MLP neurons of a small language model. Each row is named by its layer, matrix (gate and up: input weights) and neuron, and shows model dimensions 32-127. Each number is 200 + 20 x the weight over its row's rms, rounded and kept within 0 to 999. A neuron's up and down rows have the sign that makes its largest values positive.
After each neuron's rows, "fires after" lists the tokens most often just before its 100 highest values on Wikipedia text that the model never trained on. A number after a token or word is its count.

L5.gate26,233,220,246,184,156,221,213,172,202,154,162,184,190,214,197,157,200,237,217,194,179,216,180,215,200,175,223,194,173,196,201,236,219,239,234,218,208,207,242,219,214,191,194,189,218,207,220,232,195,175,161,182,194,216,202,187,196,193,187,183,227,187,181,194,191,194,169,201,198,199,200,195,211,191,203,171,195,197,213,214,207,199,190,222,191,202,193,216,186,197,186,232,164,220,197,183
L5.up26,255,159,207,181,188,204,184,175,181,176,185,204,198,230,258,172,200,189,212,220,191,202,214,197,229,185,205,183,202,185,177,203,181,192,207,173,187,217,196,210,220,193,226,211,208,210,205,193,196,168,208,192,197,189,168,210,179,179,205,186,200,210,183,231,181,192,160,204,187,216,205,167,222,214,174,151,180,204,209,217,186,191,155,226,166,196,187,213,195,191,171,194,177,185,202,181
fires after: " Z" 11, " T" 11, " K" 10, "K" 8, " H" 7, "ak" 6

L4.gate299,216,239,208,205,173,214,194,176,211,160,192,209,232,185,202,205,181,207,224,202,225,194,173,184,205,211,218,181,203,209,164,200,237,230,182,218,191,232,207,202,223,192,216,205,177,202,195,206,174,170,161,242,190,189,191,201,214,184,212,173,170,206,191,199,196,214,182,214,204,170,172,211,190,235,216,182,196,182,186,184,242,218,215,159,174,197,191,186,208,183,210,189,193,229,210,192
L4.up299,186,228,201,217,208,213,170,200,225,174,196,221,189,186,190,179,196,224,198,176,200,190,201,203,244,185,186,219,199,182,189,192,199,214,199,209,193,198,193,177,218,190,227,180,240,180,234,257,197,207,190,244,201,215,190,222,200,185,189,175,182,215,196,189,171,202,193,224,205,195,186,205,206,195,183,218,184,149,196,211,234,228,205,181,157,168,208,182,231,243,189,186,180,211,217,180
fires after: " " 57, " T" 11, " F" 9, " f" 9, "M" 4, "T" 4

L10.gate14,212,182,215,209,170,219,206,217,178,196,214,212,208,219,215,211,224,183,207,189,211,188,204,205,196,162,197,191,202,177,162,189,242,218,220,193,189,239,225,233,237,161,175,212,198,179,215,203,188,195,194,200,221,194,198,188,189,206,170,188,198,224,182,221,191,228,196,230,174,200,200,184,197,178,197,172,218,217,211,195,178,184,217,231,237,208,172,176,221,189,178,192,159,200,196,213
L10.up14,188,193,191,160,242,195,218,204,216,213,190,186,218,171,187,213,223,222,187,230,223,162,205,188,199,188,214,176,194,154,132,173,222,215,205,205,209,243,192,201,218,174,186,207,206,196,176,210,204,222,187,179,190,233,197,163,178,205,157,214,217,193,206,208,208,177,170,205,191,209,209,186,236,208,198,234,207,210,202,232,191,216,190,210,238,198,172,211,209,223,186,202,161,206,191,217
fires after: "9" 63, "8" 22, "7" 8

L2.gate255,221,173,230,185,216,195,189,221,224,171,176,178,232,219,208,178,206,194,242,206,213,216,189,207,211,232,178,202,220,208,259,212,199,209,202,193,216,173,217,202,193,180,209,201,188,195,205,224,197,204,223,200,159,168,238,191,201,194,187,163,234,206,258,197,211,191,185,214,194,156,203,204,170,199,215,161,213,217,225,213,185,199,169,181,205,186,182,208,192,243,183,184,220,225,199,178
L2.up255,216,203,239,183,209,204,209,224,190,194,200,186,199,219,203,187,170,180,214,197,187,173,209,188,237,201,181,200,181,196,277,239,215,186,188,205,196,170,230,213,229,168,219,222,161,216,203,178,208,189,183,205,200,167,219,179,165,187,167,221,212,194,253,202,210,210,230,222,213,162,220,162,206,186,233,175,195,237,195,177,189,171,199,189,174,188,221,221,206,226,157,176,209,214,214,188
fires after: " L" 30, " Gr" 26, " M" 7, " Sp" 4, "R" 4, " R" 4

L4.gate25,190,200,192,207,196,141,204,178,163,182,237,231,221,176,222,208,169,156,202,237,213,228,173,210,229,211,214,199,179,205,186,178,220,217,213,223,173,221,211,224,182,218,232,208,216,191,181,209,204,206,211,231,205,190,189,166,201,210,210,172,215,205,189,171,188,201,215,219,167,178,208,183,174,185,225,171,241,166,190,205,206,189,195,218,234,223,216,215,182,174,174,184,184,223,214,192
L4.up25,213,215,206,156,188,189,200,179,226,220,207,218,185,223,221,231,197,201,196,155,171,192,178,196,220,179,211,241,221,155,204,208,204,210,172,229,190,217,161,209,202,221,223,199,210,193,191,194,199,182,202,238,183,182,204,174,193,217,166,201,194,186,179,180,199,201,207,191,200,150,205,210,224,187,206,187,206,160,204,222,232,191,200,214,185,172,211,171,205,205,202,245,198,196,214,191
fires after: "\n" 34, " (" 10, " " 7, " S" 7, "S" 5, " \"" 4

L2.gate39,198,188,206,202,201,186,193,196,194,158,207,191,206,191,189,171,228,185,188,199,176,205,189,236,194,227,218,208,210,207,224,195,177,251,183,190,187,186,182,208,253,215,211,237,189,169,186,215,218,186,226,185,218,219,184,231,191,222,185,205,162,206,177,188,194,221,181,206,197,207,211,213,182,171,244,193,172,196,217,202,222,212,207,184,159,185,203,198,182,184,191,214,207,194,204,160
L2.up39,236,205,164,196,207,185,244,188,184,205,172,193,193,200,211,159,223,204,182,176,207,193,190,221,171,184,206,222,183,225,196,182,212,215,210,192,226,137,199,200,241,167,197,228,210,200,189,209,194,204,174,197,187,207,183,222,176,201,213,235,169,189,194,196,224,211,196,194,213,193,174,216,184,177,197,212,215,203,201,187,225,221,212,171,208,220,196,237,199,206,245,182,211,203,210,195
fires after: "  " 20, " such" 15, " D" 11, " d" 7, " m" 6, " Mar" 5

L2.gate3,199,194,182,210,223,196,188,185,208,183,231,201,231,169,178,183,204,208,235,215,212,194,205,163,229,205,195,205,212,174,205,198,213,217,203,213,179,195,184,163,191,182,207,196,215,204,180,204,182,226,213,231,192,166,224,219,201,168,168,208,177,157,191,192,181,220,162,186,172,179,190,208,217,192,189,184,216,221,198,162,198,206,199,175,187,172,198,221,179,195,179,209,202,190,144,196
L2.up3,158,195,226,185,217,195,188,206,208,222,197,214,214,190,181,188,195,238,204,211,210,195,180,144,217,178,189,229,189,195,253,216,188,201,189,211,205,194,166,175,227,184,198,220,193,214,206,183,190,181,184,203,187,211,202,190,188,212,181,246,193,155,213,205,209,205,171,201,206,206,208,211,214,191,184,216,198,233,200,189,187,230,184,204,161,195,212,203,193,197,186,215,245,171,191,181
fires after: " M" 20, " D" 14, " d" 9, " m" 6, " par" 5, "M" 4

L4.gate248,234,200,181,193,189,250,158,190,169,220,193,199,201,166,202,172,180,185,242,159,206,197,192,225,232,192,206,206,204,203,183,201,173,224,232,152,201,211,231,204,175,164,197,205,202,220,183,200,186,226,180,215,209,187,187,194,219,176,197,182,189,210,200,168,179,192,238,207,193,192,208,201,197,209,209,180,191,197,229,186,152,208,213,189,214,141,190,206,221,179,179,194,184,207,228,211
L4.up248,235,185,192,202,195,228,187,179,215,193,217,185,204,201,203,173,196,200,183,206,186,169,216,214,209,165,206,219,212,217,184,214,215,201,207,175,215,226,218,242,210,193,200,233,187,191,209,196,191,207,182,225,188,194,186,215,192,200,170,167,249,203,177,185,207,170,226,202,200,230,185,193,187,189,204,195,191,209,179,231,200,183,218,221,236,240,194,188,188,231,180,182,165,240,211,206
fires after: " c" 32, " C" 15, "-" 9, " b" 9, " v" 7, " s" 4

L6.gate353,184,204,188,221,179,218,177,213,173,187,247,222,253,225,207,238,219,159,220,190,218,203,179,231,181,198,200,225,223,140,201,180,182,221,172,186,226,179,234,199,229,169,222,208,201,200,214,171,198,212,204,187,212,222,199,216,226,197,175,212,217,214,196,229,177,203,190,223,187,190,205,178,161,203,169,173,178,217,254,186,188,203,232,229,196,220,167,206,189,204,154,188,207,210,186,186
L6.up353,219,175,212,204,184,190,196,193,224,215,189,165,211,188,207,198,206,195,184,247,202,180,211,201,202,171,231,199,205,222,179,240,180,172,214,209,183,228,179,167,184,206,158,217,156,207,207,180,249,183,170,193,174,183,183,214,217,189,216,196,244,199,183,185,159,180,220,205,184,200,230,228,193,206,202,228,190,182,206,191,184,202,188,222,201,187,211,197,185,237,200,160,216,215,217,211
fires after: "9" 21, "3" 14, "8" 13, "7" 10, "6" 9, "5" 7

L2.gate337,201,214,219,171,190,181,212,195,183,166,228,225,230,190,214,184,185,189,170,199,204,227,204,172,183,195,185,168,229,200,208,203,192,218,199,202,198,175,196,187,206,189,201,184,212,166,168,198,217,174,256,228,184,165,243,202,184,200,192,193,168,194,158,204,197,165,190,217,177,190,194,211,189,185,181,233,189,179,181,192,202,209,183,195,197,198,210,209,193,194,209,196,208,196,175,217
L2.up337,224,211,207,204,169,241,240,231,229,184,239,223,206,212,236,205,178,187,174,192,184,209,191,203,162,172,203,171,186,211,242,208,227,188,187,215,185,177,169,234,182,198,230,215,220,212,216,203,205,186,197,179,206,223,208,164,168,190,234,202,163,215,155,190,230,174,215,207,182,214,230,165,220,194,185,175,208,206,206,201,207,197,197,192,200,211,199,206,184,212,176,197,169,151,198,222
fires after: " P" 24, "p" 21, " K" 8, "P" 4, " p" 4, "ug" 4

L8.gate128,204,201,199,205,197,216,190,168,225,199,221,215,214,196,197,190,175,200,207,186,206,183,175,223,156,163,203,184,200,194,195,209,211,225,243,217,214,186,244,234,188,188,208,211,173,214,233,189,238,212,183,206,176,212,206,204,193,197,216,197,198,243,171,210,201,199,258,206,210,176,240,218,176,200,197,198,202,159,223,145,202,208,192,199,240,238,166,171,191,190,204,220,201,217,197,189
L8.up128,254,231,238,219,171,221,199,178,199,216,220,204,205,211,235,178,185,204,230,183,185,173,207,196,234,207,195,183,211,178,154,214,192,202,171,172,195,203,158,217,227,193,212,223,209,195,220,213,222,204,210,210,199,178,185,195,175,193,157,199,195,188,221,162,222,180,228,203,191,197,211,171,176,211,219,184,182,216,179,209,220,199,223,223,190,208,197,197,219,168,184,192,226,227,177,173
fires after: "\n" 100

L2.gate91,211,156,200,204,176,179,234,220,205,156,191,194,188,197,204,205,192,208,190,225,228,215,182,216,205,208,179,170,210,181,192,212,219,206,199,187,236,205,212,235,220,208,212,208,214,207,161,204,177,202,216,164,193,220,191,185,174,233,197,200,216,200,220,194,163,226,155,236,203,222,186,196,176,221,175,218,234,221,184,220,193,202,198,232,184,216,157,211,200,193,221,186,183,198,198,168
L2.up91,225,209,176,193,194,207,208,202,204,158,209,208,178,182,171,219,180,203,182,217,183,197,196,204,226,191,175,187,212,198,256,242,182,192,168,189,216,209,232,219,194,208,195,169,219,191,144,201,212,191,185,164,220,227,230,185,201,194,180,189,201,210,235,183,184,222,169,211,217,213,192,191,201,207,219,220,212,201,199,228,217,202,202,185,176,206,219,189,191,223,186,174,187,206,208,178
fires after: " L" 15, " D" 11, " R" 8, "j" 7, " J" 5, " Sp" 5

L10.gate182,192,202,175,217,232,207,227,188,192,183,221,170,206,203,171,241,224,167,218,187,201,203,224,161,191,173,183,207,200,198,229,186,202,209,161,203,210,180,209,189,206,223,183,196,213,164,175,231,194,202,177,177,150,183,224,182,202,197,236,188,211,230,193,190,195,214,223,179,204,207,220,209,200,167,213,217,229,181,197,175,203,217,194,182,199,179,224,213,168,191,240,243,200,192,211,207
L10.up182,168,184,208,214,219,197,231,207,210,203,170,207,232,171,213,206,186,204,199,179,191,181,166,187,246,183,196,181,200,203,230,179,182,211,215,201,226,200,202,192,197,196,174,200,177,188,201,197,197,178,177,198,199,200,209,181,184,188,217,171,212,199,213,200,201,212,215,204,210,184,223,240,199,223,183,186,210,208,217,164,162,194,192,222,204,147,185,208,215,228,193,222,203,215,180,188
fires after: "0" 59, "9" 7, " ag" 4

L6.gate94,209,162,199,203,156,172,222,189,161,171,225,188,211,209,172,203,239,214,211,156,199,201,209,210,187,197,202,204,220,158,173,184,204,196,218,140,202,219,240,171,203,202,195,197,222,168,201,193,235,176,186,184,194,170,189,189,225,225,217,199,181,220,144,238,225,195,216,195,171,199,190,241,208,160,212,225,219,165,221,188,163,212,185,234,202,217,190,200,223,194,205,191,208,181,218,193
L6.up94,222,204,205,212,229,181,231,218,235,220,169,197,200,181,166,177,203,191,226,183,207,203,222,212,169,224,170,200,223,221,196,223,173,189,193,205,175,206,203,207,225,216,192,151,219,238,181,186,245,196,220,156,172,209,188,184,173,194,210,224,209,238,202,207,215,211,230,181,201,213,181,199,216,216,207,203,204,151,222,184,183,199,181,196,182,188,172,188,198,214,206,250,206,232,184,171
fires after: "," 17, " H" 11, " and" 10, " W" 7, " Ph" 6, " D" 6

L5.gate181,225,186,198,202,173,215,186,201,207,215,196,209,179,211,211,195,178,187,200,170,228,187,172,186,206,171,199,185,205,190,171,179,175,209,210,189,226,179,207,203,217,184,198,202,197,230,223,201,213,242,225,219,201,216,150,205,214,196,213,169,194,208,204,210,173,230,224,211,220,217,212,176,214,175,209,199,188,208,155,184,216,208,240,206,176,241,183,172,227,187,169,210,187,198,161,170
L5.up181,215,195,222,202,245,191,195,231,224,183,183,201,207,196,214,207,195,201,182,222,169,211,184,195,197,223,207,193,173,175,208,205,230,215,202,215,205,222,169,181,218,184,145,204,209,202,215,175,228,203,226,196,200,219,197,187,223,199,155,187,191,201,159,220,210,187,200,214,191,176,257,193,188,216,205,159,193,192,167,174,217,158,200,172,183,196,214,184,201,182,193,205,244,186,170,172
fires after: "\n" 31, "." 10, "B" 9, " Year" 7, " Title" 5, "R" 4

L4.gate225,234,237,215,211,168,191,187,224,192,197,209,215,199,223,178,209,206,172,202,210,219,197,194,185,199,187,189,206,210,155,230,213,172,194,187,219,198,250,219,194,231,243,184,211,183,205,217,146,187,198,163,171,221,230,166,202,188,212,213,225,207,174,182,218,218,210,159,187,221,200,199,195,185,222,192,198,196,185,235,200,197,208,232,201,217,168,173,174,222,206,216,225,245,179,194,228
L4.up225,201,181,144,193,190,158,219,175,192,205,183,206,200,181,197,210,159,208,203,208,234,147,201,208,221,229,186,160,209,205,219,170,215,197,189,191,192,181,220,189,184,209,182,172,188,209,194,220,167,213,227,192,208,207,185,204,209,197,199,196,250,188,196,193,183,180,185,210,170,207,228,208,190,230,196,198,193,196,209,156,175,154,201,217,231,207,205,203,189,205,177,189,173,214,201,194
fires after: "2" 17, "1" 13, "8" 12, " the" 12, "0" 10, "5" 9

L8.gate18,222,223,207,191,234,214,204,193,175,185,213,200,204,190,200,184,191,211,223,185,200,228,217,159,221,177,226,172,202,215,216,196,206,222,156,203,208,199,218,237,203,206,182,190,215,227,250,220,186,198,198,228,148,196,183,175,206,206,186,171,198,204,204,152,211,203,175,204,191,209,194,179,188,203,194,192,218,217,199,182,160,195,242,178,222,214,217,206,216,186,184,202,192,194,176,210
L8.up18,193,175,207,220,214,194,204,219,175,177,185,235,177,210,243,190,199,195,247,177,195,170,231,181,205,176,187,184,213,175,242,240,205,197,164,205,189,191,197,194,209,206,171,200,227,228,208,195,196,194,182,225,164,210,169,190,178,200,196,234,203,188,208,176,220,208,200,207,217,204,197,191,228,189,194,168,185,197,186,187,191,168,246,158,183,180,234,199,187,209,202,205,187,220,196,202
fires after: "\n" 55, "ensity" 5, " " 4

L2.gate209,194,183,183,212,213,168,194,143,153,184,215,206,188,219,194,190,218,189,229,179,185,214,164,200,216,218,192,207,199,167,205,220,185,195,189,198,198,203,185,184,201,209,221,239,168,180,196,206,220,212,194,192,221,187,182,216,178,176,192,203,212,196,182,214,183,190,187,174,183,217,190,160,195,206,227,204,200,165,182,216,215,191,214,168,174,212,164,197,180,240,221,161,207,209,194,189
L2.up209,190,229,196,212,213,238,200,183,164,184,211,204,204,189,197,192,192,226,214,194,196,191,207,201,202,219,171,197,195,204,219,205,186,180,203,210,188,146,179,217,220,192,231,194,195,195,187,201,215,170,208,198,185,222,206,185,200,190,157,253,131,196,214,205,205,186,164,197,215,189,189,186,214,206,170,192,187,208,185,179,201,230,188,190,179,175,210,209,186,212,198,177,232,194,207,185
fires after: " Gr" 23, " J" 13, " Y" 11, "0" 8, " d" 7, " D" 6

L6.gate85,174,223,220,200,184,172,195,209,170,201,208,185,191,203,191,209,188,174,191,228,199,201,208,219,163,206,178,155,200,187,222,253,213,214,194,221,215,227,216,170,170,214,226,180,191,203,193,204,202,188,198,213,190,203,206,204,234,213,185,196,193,192,188,197,197,212,212,223,198,220,205,169,225,255,195,160,239,206,208,206,225,192,199,147,168,167,194,193,204,187,208,195,177,185,223,174
L6.up85,212,208,188,198,205,215,246,218,208,175,209,221,219,224,175,195,214,191,185,216,191,230,175,203,194,202,187,171,251,180,224,186,187,209,185,189,240,217,209,192,187,182,195,178,224,208,162,194,189,210,216,194,179,213,173,173,227,199,195,166,207,203,179,206,210,193,188,217,165,209,203,204,212,193,180,187,193,217,218,198,205,209,169,184,189,180,213,246,190,173,222,162,238,206,211,195
fires after: "2" 15, "1" 15, "3" 11, "0" 8, " st" 6, " positions" 5

L2.gate322,232,222,210,211,190,199,209,194,166,173,195,190,218,203,186,192,226,168,247,180,215,199,186,220,201,193,174,207,220,192,201,196,191,212,212,202,173,195,200,225,216,217,220,201,199,164,207,219,217,191,174,208,224,183,217,187,218,204,210,156,188,210,157,197,175,222,209,224,195,198,190,181,162,186,209,166,207,174,213,195,197,205,204,217,221,245,167,156,189,191,189,192,168,230,172,196
L2.up322,215,228,199,225,228,227,199,184,172,171,179,192,178,216,185,200,222,239,184,190,205,213,182,226,189,196,181,215,222,224,240,179,169,170,188,196,210,212,165,215,217,265,202,186,219,183,185,185,233,143,178,207,223,230,217,200,199,217,223,215,194,221,221,213,151,211,180,217,223,162,194,193,191,196,197,193,162,201,216,244,195,199,188,210,191,228,189,196,191,207,192,185,199,200,224,211
fires after: " T" 17, " K" 12, " A" 11, " Mat" 7, " I" 6, " |" 4

L2.gate103,235,208,190,193,205,207,215,190,207,166,203,229,199,184,208,204,192,220,189,209,209,227,217,207,167,209,187,199,210,209,184,214,224,217,202,185,220,189,204,204,193,180,233,213,241,199,193,220,177,210,226,218,186,204,193,162,157,195,160,221,229,169,180,189,194,212,214,216,177,187,239,191,200,210,173,244,212,208,197,240,228,207,215,178,200,224,197,177,185,205,173,226,174,196,215,203
L2.up103,213,214,198,197,192,210,219,239,210,195,197,205,193,186,180,222,194,191,193,261,196,226,163,171,171,222,218,194,181,201,223,212,196,222,170,194,153,157,190,194,219,222,212,206,219,196,202,186,183,220,218,192,220,224,196,173,199,206,236,191,190,222,198,189,195,187,157,198,188,197,215,225,217,180,215,221,174,167,202,211,218,204,206,180,198,184,207,152,166,195,227,191,167,171,210,214
fires after: "H" 24, " h" 10, " P" 10, " K" 7, " H" 6, "0" 6

L4.gate191,199,203,200,197,199,212,171,203,206,193,182,168,215,201,164,208,208,215,239,180,242,159,207,223,232,176,230,216,199,178,185,215,209,227,202,193,195,247,201,212,222,203,173,186,177,210,194,189,187,199,162,201,199,198,192,247,209,166,185,171,218,197,216,189,197,192,197,215,199,185,212,215,181,194,225,206,218,189,199,195,216,219,229,176,219,205,202,211,173,183,154,207,184,217,210,190
L4.up191,168,216,217,169,230,197,194,211,188,241,183,196,215,231,201,207,175,206,212,189,218,183,181,203,215,203,194,227,175,220,184,198,194,195,192,191,216,212,209,211,216,216,173,182,168,196,233,204,202,203,164,181,181,174,207,211,210,183,192,207,259,205,212,183,230,166,176,176,183,209,222,202,195,178,209,170,218,220,225,235,200,188,189,197,215,178,186,191,209,236,218,200,168,229,237,240
fires after: "-" 26, " re" 12, " dis" 5, " b" 5, " s" 5, " c" 4

L4.gate105,225,174,182,190,208,227,204,193,187,195,218,194,204,179,180,175,200,191,189,170,226,201,196,207,186,195,219,194,204,198,189,162,198,200,190,161,220,227,213,217,200,176,224,196,203,217,207,213,178,221,208,208,235,165,208,220,228,180,206,178,200,208,218,215,180,164,204,187,185,211,189,198,174,168,203,212,198,185,247,189,225,225,198,229,242,207,208,200,217,179,172,206,189,211,219,206
L4.up105,194,229,224,170,217,190,224,171,213,197,178,183,186,201,186,175,235,222,163,205,223,206,193,195,216,222,195,206,200,221,164,204,197,166,248,197,259,180,185,193,192,166,164,162,195,241,187,220,195,212,201,206,195,191,220,210,194,197,174,203,199,214,202,215,213,187,188,179,212,214,205,191,212,220,199,199,205,204,186,223,222,212,197,211,207,231,219,234,210,225,195,224,193,211,193,157
fires after: "-" 18, " dis" 15, " k" 9, " re" 7, " sim" 6, " ch" 4

L2.gate50,199,209,235,198,177,193,186,159,223,209,213,222,232,218,225,179,186,175,193,222,226,182,202,207,199,227,212,201,191,209,185,232,239,220,169,223,228,205,183,240,201,179,223,204,224,187,201,240,206,196,222,186,203,220,197,213,193,182,225,234,216,212,173,172,163,214,209,201,188,192,207,214,162,221,180,200,207,172,185,192,245,187,205,182,165,215,169,225,189,193,210,182,169,178,193,219
L2.up50,171,216,218,194,183,186,201,146,199,213,199,217,206,222,191,188,181,160,204,174,208,188,200,211,183,190,193,231,206,201,189,248,214,213,183,205,221,213,184,206,217,203,214,219,195,190,204,234,205,187,208,185,204,207,205,214,201,199,223,217,217,201,194,187,141,182,194,209,176,198,214,225,161,198,166,171,196,184,201,213,234,180,189,190,191,202,176,217,209,188,211,196,193,178,211,239
fires after: "1" 99

L4.gate277,218,193,238,170,199,233,181,207,197,195,213,222,201,232,193,195,185,208,233,183,209,217,195,224,222,178,183,189,236,207,201,222,207,210,218,208,172,202,178,206,204,197,200,209,222,173,202,212,209,199,191,195,192,175,135,209,179,213,213,172,148,200,174,188,199,201,196,175,186,169,191,218,164,189,168,221,196,222,165,197,230,206,217,205,168,228,219,178,204,182,211,191,169,200,188,173
L4.up277,180,235,230,204,236,204,226,187,219,208,151,209,179,211,158,205,207,169,254,188,196,198,186,192,195,196,162,256,217,191,222,199,187,195,180,191,214,206,154,182,217,221,200,191,226,172,161,195,218,215,198,225,196,210,206,213,207,192,200,209,222,206,221,207,203,203,200,203,187,186,208,238,192,184,179,201,200,224,173,222,209,215,198,193,193,206,202,187,200,212,183,215,210,184,214,201
fires after: " F" 15, " f" 10, " w" 10, " p" 9, " W" 6

L10.gate354,170,192,194,187,188,171,196,186,191,182,227,176,203,232,217,196,171,186,226,199,233,193,169,174,201,167,218,201,223,191,189,211,197,235,195,204,197,208,231,200,196,170,176,210,189,203,183,214,219,215,202,210,177,246,169,207,194,201,187,163,215,210,174,228,182,168,194,208,195,164,185,172,207,204,229,220,178,240,224,208,193,216,210,225,202,205,189,216,184,195,191,213,180,212,204,216
L10.up354,190,200,214,221,219,222,190,232,211,205,199,263,197,204,213,173,209,197,207,170,208,194,242,162,182,170,232,211,178,198,228,196,174,194,197,226,191,202,207,250,204,202,177,199,229,156,211,206,213,168,189,211,234,223,185,203,173,209,155,177,172,181,235,198,201,191,196,214,170,198,178,215,207,218,213,191,192,221,229,194,232,200,196,186,212,215,218,194,210,202,152,186,227,188,217,220
fires after: "2" 69, "1" 5

L5.gate314,172,209,212,200,210,192,222,191,192,201,230,213,198,203,178,214,233,212,211,188,181,207,200,192,152,181,226,172,208,182,198,174,180,198,222,227,201,192,175,190,194,196,164,193,200,203,188,211,220,185,177,193,223,205,208,237,184,185,218,200,206,238,222,191,224,184,169,194,197,176,208,186,160,203,169,199,247,179,208,160,234,229,202,231,233,216,182,186,189,200,206,175,197,226,219,165
L5.up314,208,207,175,218,230,206,180,216,218,192,205,181,226,186,244,210,189,226,198,211,198,178,201,201,233,237,186,192,185,164,212,241,171,203,213,177,190,235,217,173,170,220,228,221,209,206,198,210,227,202,208,234,192,226,217,198,209,195,181,195,216,231,197,218,206,217,188,203,204,227,203,186,178,226,202,213,196,188,182,198,170,197,201,187,240,207,224,199,175,202,200,243,249,186,184,206
fires after: "–" 54, "-" 18, "0" 8, "1" 5

L5.gate344,198,221,208,199,210,201,193,191,179,200,207,213,234,196,184,210,221,186,213,201,200,198,207,209,239,193,251,210,194,200,245,208,213,214,194,226,223,235,213,194,193,200,219,209,193,205,220,194,199,180,207,171,201,196,194,205,201,201,246,236,219,212,197,186,203,245,202,184,200,214,184,179,204,228,164,217,202,192,199,193,185,164,230,210,204,187,177,240,180,183,162,199,178,190,198,185
L5.up344,204,181,187,188,198,189,217,209,193,197,184,161,181,214,197,212,194,180,221,206,198,195,173,202,209,209,178,211,212,208,201,232,177,224,193,184,205,212,202,195,271,198,212,170,208,194,195,179,220,224,182,203,203,224,218,184,211,204,188,204,215,219,179,209,192,192,203,221,166,179,208,207,192,195,200,170,171,185,193,189,211,190,217,216,192,170,197,199,208,213,204,180,198,178,175,184
fires after: "2" 18, "1" 17, "9" 14, "\n" 13, "0" 10, "8" 9

L2.gate234,209,210,212,216,172,216,207,217,217,193,183,192,209,192,199,165,192,185,217,244,202,183,188,204,235,253,181,210,156,195,210,217,166,206,211,213,192,172,229,212,193,159,225,207,206,211,251,217,183,221,166,205,196,190,180,192,203,193,224,223,194,198,225,182,202,219,196,175,199,196,209,191,195,211,178,182,231,205,223,221,178,208,203,220,210,192,175,193,193,212,204,215,211,218,163,137
L2.up234,202,222,212,220,174,188,231,208,201,227,169,204,190,202,200,182,214,212,215,199,164,189,172,202,208,168,180,213,192,189,215,207,182,198,196,212,213,191,237,206,192,204,190,204,199,250,225,213,178,210,180,214,157,173,228,228,194,181,212,245,233,174,214,175,203,228,190,171,213,227,185,223,216,204,199,169,226,246,197,232,176,218,184,231,220,201,206,209,217,171,183,218,223,208,193,171
fires after: " m" 23, " M" 19, "M" 12, " b" 9, " L" 8, " J" 4

L4.gate181,216,210,190,178,204,191,165,179,186,173,197,188,208,204,210,173,217,198,228,177,215,222,200,245,229,211,190,185,191,190,154,218,208,232,200,197,188,199,201,200,207,181,191,199,191,185,204,210,210,220,181,203,192,188,174,208,200,180,218,204,198,215,234,180,197,231,184,171,209,190,231,211,169,254,195,236,197,216,189,187,204,218,180,173,183,209,210,203,210,175,215,180,208,239,197,194
L4.up181,200,206,228,181,225,210,185,181,193,171,212,192,189,209,206,182,201,190,203,178,215,201,213,217,180,174,197,170,206,163,200,215,158,211,168,178,190,198,193,205,204,195,205,199,188,211,233,199,191,213,172,206,207,179,191,192,192,200,165,223,235,222,223,191,220,220,201,211,181,228,216,228,210,195,162,232,186,237,196,200,217,235,191,197,184,204,208,174,237,196,216,183,188,225,215,197
fires after: "\n" 42, " +" 12, " (" 9, " −" 7, "(" 6, "===" 4

L10.gate87,199,196,197,183,185,205,208,183,210,209,222,210,192,207,176,222,169,242,198,185,211,209,202,176,189,197,210,209,213,186,208,214,201,209,193,238,180,173,217,223,193,169,179,189,200,198,203,175,188,227,192,207,202,196,194,185,258,198,178,190,236,228,185,168,165,187,205,214,200,154,204,187,139,184,216,209,184,215,215,212,247,162,228,238,194,199,208,230,188,195,165,186,189,226,223,241
L10.up87,177,211,177,194,177,166,171,190,223,210,192,211,219,207,202,227,205,200,236,241,236,175,195,210,201,173,223,233,238,203,191,202,173,214,213,216,160,205,185,191,199,215,182,218,237,201,232,184,208,190,186,208,214,217,202,191,219,181,169,185,257,190,194,191,217,152,196,205,195,161,187,226,207,179,179,181,198,212,192,240,202,215,202,196,171,197,208,211,202,193,210,183,169,224,178,213
fires after: " in" 23, "2" 19, " and" 7, "B" 4

L8.gate170,186,188,226,216,144,237,156,208,196,190,192,180,204,217,207,203,217,190,228,224,214,211,192,179,185,226,234,180,200,172,201,191,229,181,183,165,200,206,175,219,189,194,210,181,169,175,201,255,170,223,226,192,193,195,224,207,219,199,182,182,248,210,213,182,196,184,187,198,201,226,218,225,204,232,182,201,192,172,212,209,240,180,200,201,211,223,173,210,223,232,200,169,197,185,199,199
L8.up170,179,177,226,204,198,211,219,211,189,191,178,190,192,203,223,209,202,200,223,217,177,197,215,250,180,229,205,212,215,187,228,230,219,198,221,200,185,243,164,159,206,198,222,200,181,184,216,210,224,173,197,212,200,190,234,192,167,198,224,252,189,227,159,214,194,186,188,187,202,168,229,208,213,169,177,193,213,169,213,215,213,151,194,175,188,187,213,186,195,203,212,182,200,191,229,178
fires after: "1" 42, "9" 10, "2" 9, "7" 6, "8" 4, "3" 4